config.toml
d_model = 192
activation = "squared_relu"
rope_base = 10000.0
rope_fraction = 0.25
tie_embeddings = true
decay_shape = "sqrt"
MLP neurons of a small language model. Each row is named by its layer, matrix (up: input weights) and neuron, and shows model dimensions 0-191. Each number is 128 + 24 x the weight over its row's rms, rounded and kept within 0 to 255. Numbers have three digits each.
After each neuron's rows, "fires on" lists the tokens most often at its 100 highest values on Wikipedia text that the model never trained on.

L2.up357:118131141139153156132104130098130125128141093154130170143179111139150140151081095134115131154163149159121157104134134144146142108153150089110128122123189148118124159122083091109166152104123117160109141122153133139160141070142148123116146171124099084126150112121138096113151153086122152114141125106152122093075143133161152089107144128141114154080149130160112145105158113130162177139125111115109117122153124109095123130127123128160115148137095135132133120144173151153153129143170122136122154166161140115111165170077082125135137172125136134200110123103141098109099128148117123161
fires on: "an", "a", "w", "as", "ian", "ar"

L2.up516:140095149132131119112066110170121133138077117167105109141128126167130155121129080127164122119142142129109117131136146145093132087110156117098124129115146126129088151108139087137121118067130166172116156100146124114115121127128157142153129119113146150129132114101160120132098133164179156142115120144160108091148168119147148098117152094151142081110103084119146160146104152114167155078121188108115173143137173101117122187112151136114148099105127124115150122162127170152127139094155134097120119123147105128097139106123092111087143151118151111109094112129137123121102133144097134177
fires on: "an", "un", "p", " been", "ff", "us"

L2.up194:081124101146155139119100150135124124092111094118138148128168127152115175141089103125140158113147159105136122144151138188154129152145137123099144165092131104131116110125106123136171127135142122160131138156103130072129142099179144170130123135159116087073094168169137117138140105139103135154165104142126172165151112165117084136146111130118091168097131097103104143133163184165131136122160130099132112117099104140172087145126157145137127125125166158095148148097153146123140122160126104125143165147094074107141136110137137141126094161132114110128112122150113103127100146114133160124
fires on: "or", "ad", "d", "it", "ou"

L2.up570:114142118163131095136121131164152146117108124168134148089118136148148110134171119089121116138088097090085127111112145102112107140162122103117130137140202147119149092145167161138156108120107131148137103095140116116142158122098145132147145190101137097122127112071113071147117108177076134109111114130119134147163141138124110144092147131122095095128155099159152130119133112141138155178159139129142094122086143147103132159126098159146140128116131135140169143117106094154127131183103156116134156103127130177136134104117150132099176131153147144131145150100113164149112139105082158130
fires on: " d", "s"

L2.up419:071120105162111132128126133091140158157141151144099136128111153184115127134131142173103149167120136164067126149167149139104119157133139170124145120182128106155138113106149127110139103116128164135120105117116121132167157166153160142110114178126132123126137184105120144129110085150131126101137157124087101130140123165107144111076083096174137089110123108113117166158129140114105095183088124150093099140079149133157158155119105113144155147119144143121134131078090094129173091116139138138127141098121128146120157159119145146110132113110134101156137116116134140110134168130137115107
fires on: "s", "ord", "ed", "el", "le", "l"

L2.up552:138131108110131123116128097135074145145142089134097122146077108136125191123111115088133115103151170100171093133122133145114119123152100135140135111149113147089154122080110143128135100092175128132094112149138118132123134125084134071123129159133105106155121134143115110112118147141129145146156160102164129109116140167179089130149106092127107149127094117127112107161142100163100142133111131139086101165146090201120146125164121136103098128110108127087152094139138127112099110149122123133131176090125128148094118137127128118110137144077143131188118095147078160138134131136086146116
fires on: " of", " to", "il", "ound"

L2.up498:087159114123160120102116107158106150168136108135120133162151141119114128111115156181143097148162169137177125147139083170159171127107135083118137080077165156155149128124125150108100112111166137132181136119090122115145143140157123120147128099135179164154097152137126112097145106127105133145149119126121115100110089111136146124130123149107143121122136108160128098085098156101151122135120099153147148133120156185131113130141091130126145117160151157116164177135125181149124132127144130087142154129148091165116132118131170159141132118120173104133087139130126085114129085138093129139
fires on: "t", "y", "f", "ite", "en"

L2.up338:124130166133134135105135091118142127148087132150143114095135168109183147117151103119129095100110110102116106135144091115096061123161112180128152133114143092113089125152133116112145121159083085146094155139137115095135134116124140099154128103074161082129131103140144111149145122123159105162119082168156129115133107128089116109135112091119201122137159145144116109112127142113116119084147152178123106105112165123118133145126113121138166157150104104128104160136156123125107183127136105124127114148154101143143128155155122119109107156177130161147125121166110158153109123094167107111
fires on: "ed", "ive", "ing", "ly", "ased", "ely"

L2.up285:115120157135122107138108098112159131135151105102096097145165126127137094076125103151091095149126106101161124117131124129100132143115146182087139131164174161138134122157187110116152158158159128105121144118116165114113127109108113195122137086103126127147152104111152109121096138095142176098200117135149121180141146157128105157111194078118130144131143161131137097154119131147126124129110124094122088123105171150140115114108083149103135107127148091138076125156124172140106119108129119106135138161144123113128086116142123132126115123153142102090155131099145147118108120126129100130
fires on: "ain", "ov", "am", "ik", "if"

L2.up604:182136147153114094099131100083091123139113083157142155132144079044126107081142127134143101132158146125142123153129145160159139154139144134129115129127115102151109095102120118087137088179124133093102117138111138140113128132109114112156128143134137127126125154111127102112123133157098173100119095111115158112110142128138092145132126113102092141143141130123079122095110142099127113143109136174126111115079106162099119110157125138097116152135160132111155124150162125098135102109113111148076219113134174113128135166149133158108133144136106101111121153121070136122150136101109137100
fires on: " at", "on", "gh", "il", " of"

L2.up653:139157098096161177120093103122104130077082160141116098134128129150159098126109110167147141144119128077178115134143098135120148125085123081101110124139137104168106165164176114111094113093172126092108128116159153164145116110121147125127150180087162115153096102120134131143169110138140105128152137126140129127110154100141152148128148138101146080091132158142120125102158166115152115150160132150129123124134112121156129098122132142124134129186139141170091127112142110176134159161118114097136136125152117107100123150114146137127095099094122102148117103103167123129145121155098175144
fires on: ".", "-"

L2.up355:075144114140101076166113139124120156121142133119134121150125113118103093126099162148101092099128124142137155114119088145088145119090146153122128127132103206148150129147099154148159121119087105160096149114114064137157085128101134145095115090115128095129121130116120090149146131139128144142160127155114146131116133108157110114140124132109082093097183094145097152116168126108089132104095128145114104151099143126158118142086149124121132098135164155158144147119111127135131154174087105137104117108151124142140099102146125185108144098132126132160077171100137134109111096155125145128
fires on: "h", "an", "en", "ing", "ak"

L2.up721:109145139113165164119113115112093109088130122118181152142127117097121150105115127158125096148089116125098103126146130067121139136073159112102132117097128119127138142115136145121153086124184110115150133115137100106131122135149052146111123146137161124190117171138131119128125118136117095152182138108128100102144148094120110112117124122126115103129136141163117140091090087136135120131170148155092129096134155157126147154164197140157144101098116148113172131085120134111090113137128121115091091112152142160118142122093160093177126145134136138120145134130136182158121103121114144147
fires on: "-", "ate", "y", "un", "ong"

L2.up370:126143126173136097130131115151154112088131160130099120149087130104152136118089117128137120125145151074101144158143124150135118083205157104120130109126137118108172151102134065147126099121136124099127128137161148129135160095090116123120126123119105151127106114156128137110129134130141170137103137126121141148190138160127149081152170110085121169147171168143133118114102098168120116155152145129151137158106122155087145111141147143138098114114182175114148085132169139091117128149183131094148125139139156116080123107145106123137107113128100101145146112110146159120156087123138119110
fires on: "t", "r", "an", "al", "oc"

L2.up323:112113176129170128132121113108172146091140159135115123106134132116132144121174097118122158133097126061109165133135152119126108171127115141093115132125153128184114150151166150123142115121092169115135106144174152120107185147107116099115178167149132094126128151102130095177124120138138117131115089112151114159169101176126114177105139134104191135160167127138136106104085135120076131120137154166120130151094123130104144212127142145122098146129107158096116134117095139151134151136100113137132150132135125147103142113175116127118139156126126117117123141133116111154147123118107115104
fires on: " d"

L2.up576:142135170124074105109145105114127131147123122136137122133119104133117131110155110124118100144168129091102119087115125164092086158107140114158133105130083161121097108100141117186060124159166123138137120152135125141113140117102119099095119138130142146118154141156127133135164129127141113104090137134146129161149082182162143141152122126123125089169075146150122117179143113152125151155102079145143133136116154136126108171134127154135147136087124142111162129168164128174164053141101107158123123142139124140112096169138120111145132144166175090145096110120137095134124146111115133111
fires on: "th", "f", "st", "w", "gh"

L2.up626:150129108115116161112096113163156169116144145149148099124137144122130136123105134146147102153094115141106159158085169128114121177080151138136180159146127119167126182129157081128144137140148121116097135181117142096077144078112159141138102097149128121149102105116114144109112147134088114114097146117172174185162119188081149137138153125158141129114096134129162146140135124122147143110087119114165156135128156176116113113133125126119160143129114131130098118126166125106133128171143123139120132147126165081116123098124158135088136145100121111142140145133178149175131115115135123153
fires on: "om", " Com", "ri", "um", "am"

L2.up745:102111150156128118107114106085121137123110114117115097115093136108140083109167093170116141154092098133099159123123102109148138133140149102148180117142106118138132089174120094152094135133112145099119133107156139121111091102124151102169125115158113109111122159118132162154150121151100132136147080085131090152097117154153133117132115150106151128153091082182120102174131148135133071127089126125169134172137102141154155131108115138136133099129095121173108123096140083125109160152148126150151146129128116182128130174123142168136118097105144122077147138120103104089097140111123151141
fires on: "in", "od", "ed", "er", "et"

L2.up410:104125099120136113162113154156165128116118152093109142127155099144089145081145122121125092118070107161085114157149129160102180143125155145121117116100128156119131174129126147160123113110186120137122108114172135131125139117104148125133119128151110137101143113097122115107097139053121137091156124112103158170132089149117131180160123131131175121094152109140116113100158112117127150072119150158065157148112131160102153139103136082120113129106153133182155134155135137120143133131143109110103143108134134116150107141150169132081131124160126126174086133108136142114172125119137118128
fires on: " dis", "an", "is", "en", "l"

L2.up202:123130121075153140105121153118158162096127151079125121129155106125140111157185120155136137127100093159133147123127093115073121118087128120112125127160129166071126128123120108129114120137095138090090168127128133109138171171118125128090116169163106155132083113137132135096123141137181107148156129171107177144110123123117115142149115126096124103126138149152157114146127109144120136164126199162106121143108109122128105126070146124100151143089159142151111156146113137115174148133120128173122085092117121149102140103128174121129121126171087148148106128154112093096113134145152147126
fires on: "g", "ar", "ac", "te", "enc"

L2.up129:094095086144116144105149104092082100095113102136128097090098149158144117132133121096151159145121126173109095111137147094126124142094129101145160163151148123083109105127144127140157080114119112118132173120166139106157125080118119114113132142142112154135152137116129133145091156089148133130162135134107121147150155162107110113129094089124158129146150156119136075129152163132136127118155130139092124172130068117140149110113109062111150095147170113132120128146107149119112144156160097124119159141132096131126095139136164164100138135138076130117119129145144112102162111064116126177
fires on: "e", "ed", "iv", "ac", "iz"

L2.up750:123130105128160121111142126096174174111151154123156146143129137150149123128119157107110144165101142116143111142132110155141119176118108129104136129113125075131146113111131125101167151100075140121086134173131146124125171142111157124116112137090148081128131173114111128159146125141091129128093153180155110130131147165093136140134113144095115127114142160134130128122131116128057117164173135114139123149098155114164170155109089127144109106119162126112158172111079143123145173126193126105146140114146145134109119137160118118167087092100101126149113134094155131142134155189155125140
fires on: " pro", "ro", "le", "ed"

L2.up102:093098135160110162104096153153153133090128099126134080180153182121162145146150120076139119131113098122111150154101124145135127170176121116126148163140110145133111099165123097135070113134123123117132162146109146138150118135112111172184138131140160114167168154110133112143162110142135104097110114138135120144103088110110119151122133108098121184108116136166149146128119171136117155135126126102116146119109131110102121150069080147118105115086104116174133123092106138143195091158143107116126095138132115139106126129139163142139094093119149128131161119099127115157123139117161101133
fires on: "er", "ed", "os", "ul", "em"

L2.up190:117109125136122164135134161145133149115165112131132127121141126145152089157106134094122149092136151112150141112145113176099106102134115096124186188133164144098145156096129099122148120110148114088160130098145139112155131105108121114194157093121116125119095117134115128144123128124170111156115119169152159165117119180113112134124140108112106112166117098151129113140136144106125141142146121098138093129113103158118106118156125156113117161180113160140131121147127166129127141138111160121072114180102146076121096103128131090128174111157175139095141082143148094174127100159123164111
fires on: "and", "y", "ri", "k", "o", "ey"

L2.up551:100133104183150141138094123086137148121138139124084146136114121139136165131124101161107144137148103156110141081157116138174130120153160098128136118129119125152129148080049121149113133113146117138140128084134135112195109147085118109143090174165117115114108116147131144133143113102153165158122070082104176111125096146122094135107122124089110148106103121108091091143107124169157164165139149103125128137117172131131089083120129135101143133127131129116126137127111090170145137188133128139112121151126142135152136139147183119147122116116120112157148100125136172137090121138133138146
fires on: "ad", "ac", "at", "d"

L2.up13:136108141150161112164160118144116179141134130091116135119123113101110116124092167120149154110134104110144154134155118176131141127140124108152074109143142171094126139145148160114147110076092130124152156151106124147123089155108103129142162126111178127062127091140129156147144134134139129102226103117106133081128170148135120167096115080090109169111148144143134160121098116120114133106090135150128104103109136161126164131118146149127131108147114143120104190133125161137122154162156109128125105144154095145115120167129135126102099147112139115119135145163125120113132105134105165157
fires on: "ing", "h", " and", "-"

L2.up322:132119149111122106120131115109126092113116097129128107145093157137106126109082086075151133142117129131130100142104129111141170126109117099104136113143109113121144109145123123125126139123107113149105111069132199147120139084143114123143139099157177143108129084138097073125151159152099089143162134088150119090140146132173103116131108147157146122176137117100097148133112129132140156103145139129092080168170128126114134128171130139104089126162062139177119142094155151125133125110120159117112175156121134156110167122161147083104169163139127125147145150125142103130122101155140132103
fires on: "ed", "r", "at", "n", "en", "m"

L2.up619:099169154144110088135149117110136127185132133113132124146132135121107113143171073099095140129103103128073147143147131130170166151082132135133100161123135106139116130091121100108120140107134140122140133140122123117139186128118121123146109114117123119151182113161145119105118093158161119147107127176124113079146091151159139160120121124136121130148161122128131172121146101158155135153149159119128109143137117099143090140113161150152131100135182110121077107086126123132136136139152145169133162199130120108137159141125106122096138149099164063151132162162151137128122192121128142123
fires on: "re", "in", "on", "ad", " re"

L2.up540:122104095143113161097068089114125140067168153145136129125105120124126155169124127114099112129137121116107126122134105135150175168111126131109105162090124095116127160140147176116099146108111157163105111145185080181146137127129116144111104126110138132139152128110129123113117114103121134089122111135133112160144147110149142138113075136134140104159156133119108159119131134098180119130109118160136136158153079120132137105104171120115134142123122094157097121162113133101135076125121119177139142131126123097115127109113151158082158085140113089146193115084099128131125088163131102161
fires on: " are", "ide", "ers", "ame", " were", "id"

L2.up376:138134166105106102132152150152124119074081077105182133129152124132116112106077112166156103128142127100172114124099119157149116157140150116139130127182170100141147136141160145124141097095134077104141130124164158130147099141118126119103141145132157135125128140102116111110120131119149113132154114158143144177139133149101147136156129125065117142148105170122105120150109112093130124190158123103092130165130133144104109118147146127107169156143167116180151123125119079139112104185153121135148122142144132160098152109138151160154105136113178088153141111107128101142148162117103135117
fires on: ".", "an"

L2.up256:080089127110139146156146126144161101113106099131122068125108117111153098097136159139121129133141149139137123128182103142138179116124137125146120135135098140131126088113117147125133124136122131168132115106114139129142119105112101147109119135178130109117143104119095108079124094122097084069162103129127120168126128071119107136127118166123122132145123085126106125139134127132156091109070134121131113110104127105125153110126082146062128096135094073114139109148079082148127107125119116136111089105090146095086123171142122162125113156134145189146138152134106132135145155105179154147
fires on: "u", "g", "gr", "us", "ed"

L2.up252:112115127109140126130137134113101110110112091141172136160159140087121125068074147124145136108156128106125140149118153156072162095146135141141170137114173077102104107139098110119144153137108135135129128108138107142135161110117110133163113159123107140113129148113156132111140133149144166119156172136116155110171150131131127126165108078147126074111140153117100176120112148165117124163079136134099096119142131083166154162081114125101111127143073139134087117131160104125111080096160112146131152127114145122144135132148122145132117135104102066113120133121162117114110139143092074111
fires on: "ec", "ot", "at", "et", "or", "h"

L2.up476:106094149150136154154107097126131174142099139171144113127149138115112118077123106138111152130156125118091124088149136164128106177166113114109139160158126150108120158112135105093123137127155159173140112117142169118163116167133116115157152172174139159148099138132153139115101127165144128147169095124116156112139170120143089114146126086103143103130093086090120121128094168172141128102139151139103127165128083109118153111131135128172134205137090123095156142156116162115131139133140111108124139107151090108118159155171122126127113126142139120097123114141178115150104096103125126139
fires on: "ft", "st", "ight", "ur", "an", "un"

L2.up243:133107122140132080144130098123111117093137144154173128139155165138153163144140112081116118144167099117103119136139133149149120143122112164119094146120133189120129134157149102096137120171112143144132113143144096160144110133097178140123124117111136075117103101130135111078156137157101158116126122163134163121132124115107125137134130106131134103123127131144174090082144110171138144128117079119178126110119122122103107100087107131081123142142157171097127119090156145082104135137156112089131129119174123117156090117198128116115117085149155101128157154106130169144145143161126147086
fires on: "a", "f", "us", "m", "ber", "am"

L2.up333:136123163133116076113107139140137147083088131127118109089053118132125121125116139130111149122116117132157150145118106135140099115155158149099149121167103120123161141113128147099126124161121122156140114127089178142141093119142124115153123171100157144159086160124135088117149115145153121141110075107115162119179156105086115161107139122129128098123110090158149108169072123129134139145145130127172121100083157169106148104075102146106117129117156145113127117144149137140167075135118138139119103127120156136061093131122150098109143089117126099123133113098120144167106146169111117135
fires on: "s", "il", " |", "ed", "ill"

L2.up519:151127139184144073114134116132124107131146112090095172159150166110128119141106172161156134105148097106133150142134131156133123124149142130121140162135105098144118152136099129112131132105144137128165110073145081184155174102133098101129097111194092111149120092108115110123102176098100139184097100086120162162132081166170130155105161158110110160134128111117154132090176126118141096106143144124098150123134147120141124122131175111138123121133175134150153146100138138132131102145159097145155123124127135120122123131122165143103128110134155138117127111159133120120119078139114112155
fires on: "d", "a", "and", "k", "an", "in"

L2.up676:085133123124095122141121102083158142118113161153135146109137192133134131078139146138102137138143157104164106161175126076121104112106145118114151152100133143156150131096139136099134148127126121098141146131139127119119141152152146069126093160139146098129135157178112122113142110104085113116135141131131118149108126163123135131136130134135174092164139111150126129087079125097156124173126095178133161111152122132114108154131155143161155139120102120089157128126121119104139121139123125181142069092122103115117134166156082165103176135138158092079143163131103162142114153115130113152
fires on: "us", "et", "ff", "o", "is", "id"

L2.up550:140111121106150092134151140143090104156149093125151099137127145065110179120099126100175117135148120140138113124143132148103138147160128107132087142182107141121163136119156096148169108149118140113094137102147169105085171144157112067139115147148140073146146108104097116174126136084154126117121106109108135132140137153175133150131099128134146092115126172137138132135133095114125136178134121139120134104140138146114130125110191114163150131148168119089165107136135107124135131056148112117089139070132094105093133131112147101136137127107122159135143140115165152129115124129140133165
fires on: "ree", "se", "ee", "lect", "pe", "all"

L2.up529:129104131162121129146117115152114109078146132089144132092144150109190122131145137129116137115065115150127158089122124147151129102136124129174112131105102111167160134155120138110096123109093141120133103123084138103132126130134134144131106133092170093136118145101166143119130123126112094138174122113139154084117116118094145122082092124127151155137122067118133126128098142125145131080102126110097128121116182136129142098078109141088100100133145117084115127122122154095128111180145125079081113122110132162088084123129113161117141097127078099110124121129112150174141129161102137177
fires on: "er", "et", "ed", "at", "ey"

L2.up140:150162169132127124093108154088159129132107099105130128114122146078100123086142155116129090113164107108110111127134149143141129126090144109131183109084104097176147134089117125133151081123147123154154112145132146109124116120142116102127134160135120136141122146132098152176130133186134121163113107094139145104201137112128111187142101118087116073165146147123144115120138142132086145108141097145158110124135168110104094143128131155175095100141119160136141086130122146114139113177150164123182160131137107126130128183120139143127090143115134113138143138137120116131133134066135134131
fires on: "out", " of", " the", "st", "th", "ap"

L2.up325:104108131102177141126146110102141111133157135108110120154104103160094087135151121120129157099062123108109150154105143130137116123143122077093163127175136138132163133141121126080150127116152117121142125145149156117089135113142095135137143109140119121139120110151111149139121129102148170098108112166120099115108099120124136125088105145120100167192118122154141175117105167112149121140119126204101146128148146115120140177117149098139106122141118140077161158106142167124142114092137135153114119167184139141132157148119155120140097157141092145126113110093176140159167122127155128180
fires on: "o", "e", "el", "oc"

L2.up95:116152144091149104128117097151118137122122147115093159111130122114148122140115127127107153128112120127123177107075126142072139111103143108116126137125123148094151124172133151170138117121095100130157152134123133123165117131171153151153109155152142174097165136075129149118191156087144182145161137157166130158116156156141155121154144139107108111123141138109109111161168083169103175142141113130116160165133129112155137138074146092115114139106140133163119166133143148140120108180134159161155113164077150163137113137154144154103155139135153123136114106113113115125137158131105149169
fires on: "el", "id", "ard", "iel", "an", "h"

L2.up680:137136148153129139171118171141159118125162076104113150111140121064134134129121125122173135128186120166112163090138114109137143121156122121146156149130123125144102119134111120074124074117161154122115104145110137139156142140149101153155086114147110142115131098088136094143140134095143074165093127117138141102120106103157142139140144135112132133105145115129122153133165097140095126116127142132119120147135105133126131144144136109106115115170138135151130086056149137126141132118120130141110154120136095072091149170083097156154132157135198132166143105126104096120099077123148179134
fires on: "an", "ian", "ish", "k", "ican"

L2.up452:145144115178114106123113116088142099116175117122121166132155129117150154102126145113123101113040097104107113145107115148083148124159140149165123128107106140153125134149120155140122176108116109104107113154093113080128137111142170126144167133128148119143143155123124132106136107162115120128084121129146128151112119101151171127093071141124193130128109125109132167179121119123172065083129123155085088159128124135155117132145079183128132111123136127130111145101100146136114129147144139100164141136087120101129104120151131168127134134106107121106097134103136133128133130096133125185
fires on: "er", "ch", "u", "ed", "ess", " to"

L2.up8:064135141131153169138080113122154142072148082095098093149128143166144127147144136131142125095157110132177139110084145125123145149177118119094081105156122124142113108134149135090146142147109145114105144131150153129136170112134115145150117148133114130124127158094130133154152166176138099139132138103127142077105162155118111110129162106093143118113134144138124133085110098167126108105154157084118162109131124073138084104141142119097165108161103096115146174107127152149094136141160128120124111128134129124118126170129115154136127157161147132125143155091121146180075118108133130101
fires on: "ir", "os", "ul", "am", "ous", "ew"

L2.up573:139082129173104135114167118101121139120134138121098099088130131098139064104110113154124158120104127061158130119152101102113127127145123136108108191163158136110114111126119142136140133147084144156170126115106102137159129079144149146137127130134109121118161057143124138105113146145127117075111077160117092120129111189145107142113166142094139129133153134142076083136150116117136151125128133134122119109074122142158095138101145162101116132166140128137136088114116129160131132187148140085117114115127106147119111175129165131114116149095161150099138117133098148128110149153124130129
fires on: "ov", "c", "in", "s", "if", "ic"

L2.up248:130131157148131118113121117146101108183173103095170121092108129161140139110119107119150121141158191129133089103100121139156068152145156148111140121139127109127109112149127098113137120141166097154108159153126084135147110113098098108128109126129077151065159164104128130173135139131146129139147164173139124087163129145143129119115104125151124147114133133146177115098086117096140092118111145142142132146141076067075141119129156156097148126087160113121154116135151106115144151138167140137108130161114091112109154108155115134113158116155144127126121143146165167141126108124102090123
fires on: "ik", "e", "in", "ed", "ond", "s"

L2.up124:129086131146151116125153098099141078092082125106097146176149124160148139111120132154143093149138097130105119127110123152124108153091124135116138112126134139117133153154128120136112152154154150140160104128120175083123142136162113104115128100082169116125113082164125128118149134170150103115151118124130134138133187139116164121145117104105147114158163170156170111085129136133125111117116092183114141140138134136155165129110157127158152132136096103117124152153179135134119110137150131167134104160140131149135119139065139163075158113100086131154115170147125135083121083094156161140
fires on: "ing", "en", "ss"

L2.up752:088152145123141106164135137110157123109160117104191137133103095106110150100145077104154092104121112110139103118126117125123116116139158109171086142116102054140114124166128118102151084138154143107097126147120119152129167167158170150142127145085102072126130114134132161135142085133150146170067146117101130152082137120116144082128115152106119129115100160152136101059130132114135144115147120157118085115120149130132118151135118104162150175140151105135139140108144123156148136101113100161104123121143111102099102133162127124140104164120119156144102109086143125129104156121123139149
fires on: " United", "an", "and", "ah", "ee", "ay"

L2.up484:145130154151108118100124134134120143123109110134122106130144161146107140122083108106149138106129112118124107137110162097119153150113137090082100115145144156170130181122169124135099093141136170119117140124143160151134127116121125157138098137104091189100151141082115114110162118113126133156145115147120112126135161120117134127091125106131089118128167153134111134117158133181125196145140164155106098127147093083169139115124142104118087135154136112156154118185150136158141109191217107103129140156129141147141127143168122125121138167102140135118108159106141121179155120133142136098
fires on: "en", "r", "our", "ap", "ew", "on"

L2.up297:133147142157164129150084103142168150111133153072121120134132102171117153127138095116134086116120161175141139144104161129150118153120133143129144102143150114115120123118121123102115105162165125131083141167111167116106150133154152134138151097094160134143141112171132106089133128169139124105110118145170108145134137123151133115073157167194117138148089148143132153153119128141155146073119119146139144141150150139128175136151136119111152115126131134144150153115147145124106162109077156133113130160091164140136067086132163106097176133160129110128153122170132176107139113122111081128
fires on: "m", "om", "am", "ed", " of", "er"

L2.up220:083137116140103152108186095092105150130113127151109129095148167132136112112118130143133136122136129171120112140127135084117111138097141168136143110122153121157139095097117076138178151103111127122116081126099108136161137113111093136157133119131140158151129122096139109153133109119136158115115154156080154116117160143146124102123135099162118154137152185105136174114115109133127071146121100155170126133096101107130171112105090106109127099114114139087155140164164091129172153171127122170104108133123131123105143121049153113105126135095119093124119108113115136122092138142153083112
fires on: "est", "et", "ort", "ot", "ide"

L2.up657:087096168194128148103117085137119117149156148125130140118127111131124088101112141122100140125146110122094076118086107128106140121149138138109134095148180119156166114092141093094128096121107100132149117106110146109142127122108040109128142126160152130123152167138114168124076152148167132142118104135161129153135108123130123140166128152116097146164119102126142117159104142145162118163088140133119130154127144135143168162108126162152106123123108192090118117111123123103118078170133122145109143089126114131105130129125092132129139104103117107120131130137156147152108093178182108129
fires on: "t", "it", "oc", "ill", "ight", "o"

L2.up612:109111073141128106154122155114151198086117130110112113126120107141146100120113174047120133108113160145093132113127138111132126173108130112160102104130140103122102138178134133141112146120145140168115175088140084101124110117116095139137117103121139089132162110091103142139122127130108100116124118156084137142140155143153130162144111130132126093151137121146104112153097127129140111124112134143132109120152134158110090163139134136126141117146112195128143138110166119140141160138109069135133078161170148156151123142116143093132147117120159145081138177124068140113178112111110150114
fires on: "h", "en", "op"

L2.up679:180142107128113143139096141116099154121133139104094146166129180115143136139130079114139116116110140122199095169154125123124140129123134123115120108113121133126120103112146106088114136147125099070154153107140108135167141145169142138177135156121109106129118161115101148126155170103150115177134144115129124160109084142136118164099127128096091122114119107113135106122117142158119133143147100111083098149084112121129143069132133145105098171129120146130142153128178133110104136120172116162121146128126125138111107106109157120155079123122140129070183113115140157203150143148092114126
fires on: "y", "ey", "ah", "ia", "er"

L2.up396:093165116156153119150135120115177093123116156156113170128100138154111133065144123192156107152110121141163172108108116134151152128135131112112131131129142111176167107116173133110092127150131150152145129113094102186108133136137125159138127104114155099179151134107098122142129127171154122166120121100135110121092074129096133079104143127150152122107117161152105116132151124159152132131128124171149078119157137151140105137105153109137124143111133085132143156160138114140122126173092114192120109107136115115115145094128136149135122157119115113144128089116101065115088113141142117114
fires on: "ay", "y", "t", "ine", "an", "ace"

L2.up542:116122140170152079154161105111106137085119099143159120133085128091117125074109120153095133139125127090126140127132093104134118138120116127146097153124119103141125128068147145095170123115125095120124153072104092098147121138146118153105122130160144126147144142121142122163115128127147128162159120102080122122102084111119149156111147113101199118192110099173146125165133148088097121115123122139117164163125119113097152105112153162125084147119129120107130135107173140132136133097114136116123082104107137127101111121097129135131110083163166114110160137115097156141115078125140169153
fires on: "a", "y", "un", "an", "ak", "ath"

L2.up493:118141126121123146096063146112089127127120155145118169105097114145137104147172140133172140127108183114093130103128155123146138138090146158118135151120136101137126105124118127128151164110140089120176130091114102109152163151146157105097122168114114140150155149113148141117150098097138124148100114131111148105123117129139086097081165110103139145136141097159100128118129088177146150125149122083186144141105120083127152159161168124106092127121127115173143147093126080142095157105139124135145149113154139149129144148125100140100093122118170099147155154098150089115117144137102085095
fires on: "er", "im", "ult", "x", " re", "re"

L2.up312:141114122156190135193165141116128115113133125168114129130120157100162111082132145135154116140121133135123099119161085135155138154094128081136128158081156138132097148135098100108118144111120128146129112132129117127146171113131115097134122156175149102102094111101147187066127133139105122124127127104131164134122119114182126132139154096194146116156122100146120113121153108119210115120115109118111130118132099121135145128123135150132137153126147111109170113123120123121134162136138144135138080110130088162120088135196123180135129087116133106148147135142079151117133104142163109135
fires on: "us", "um", "a"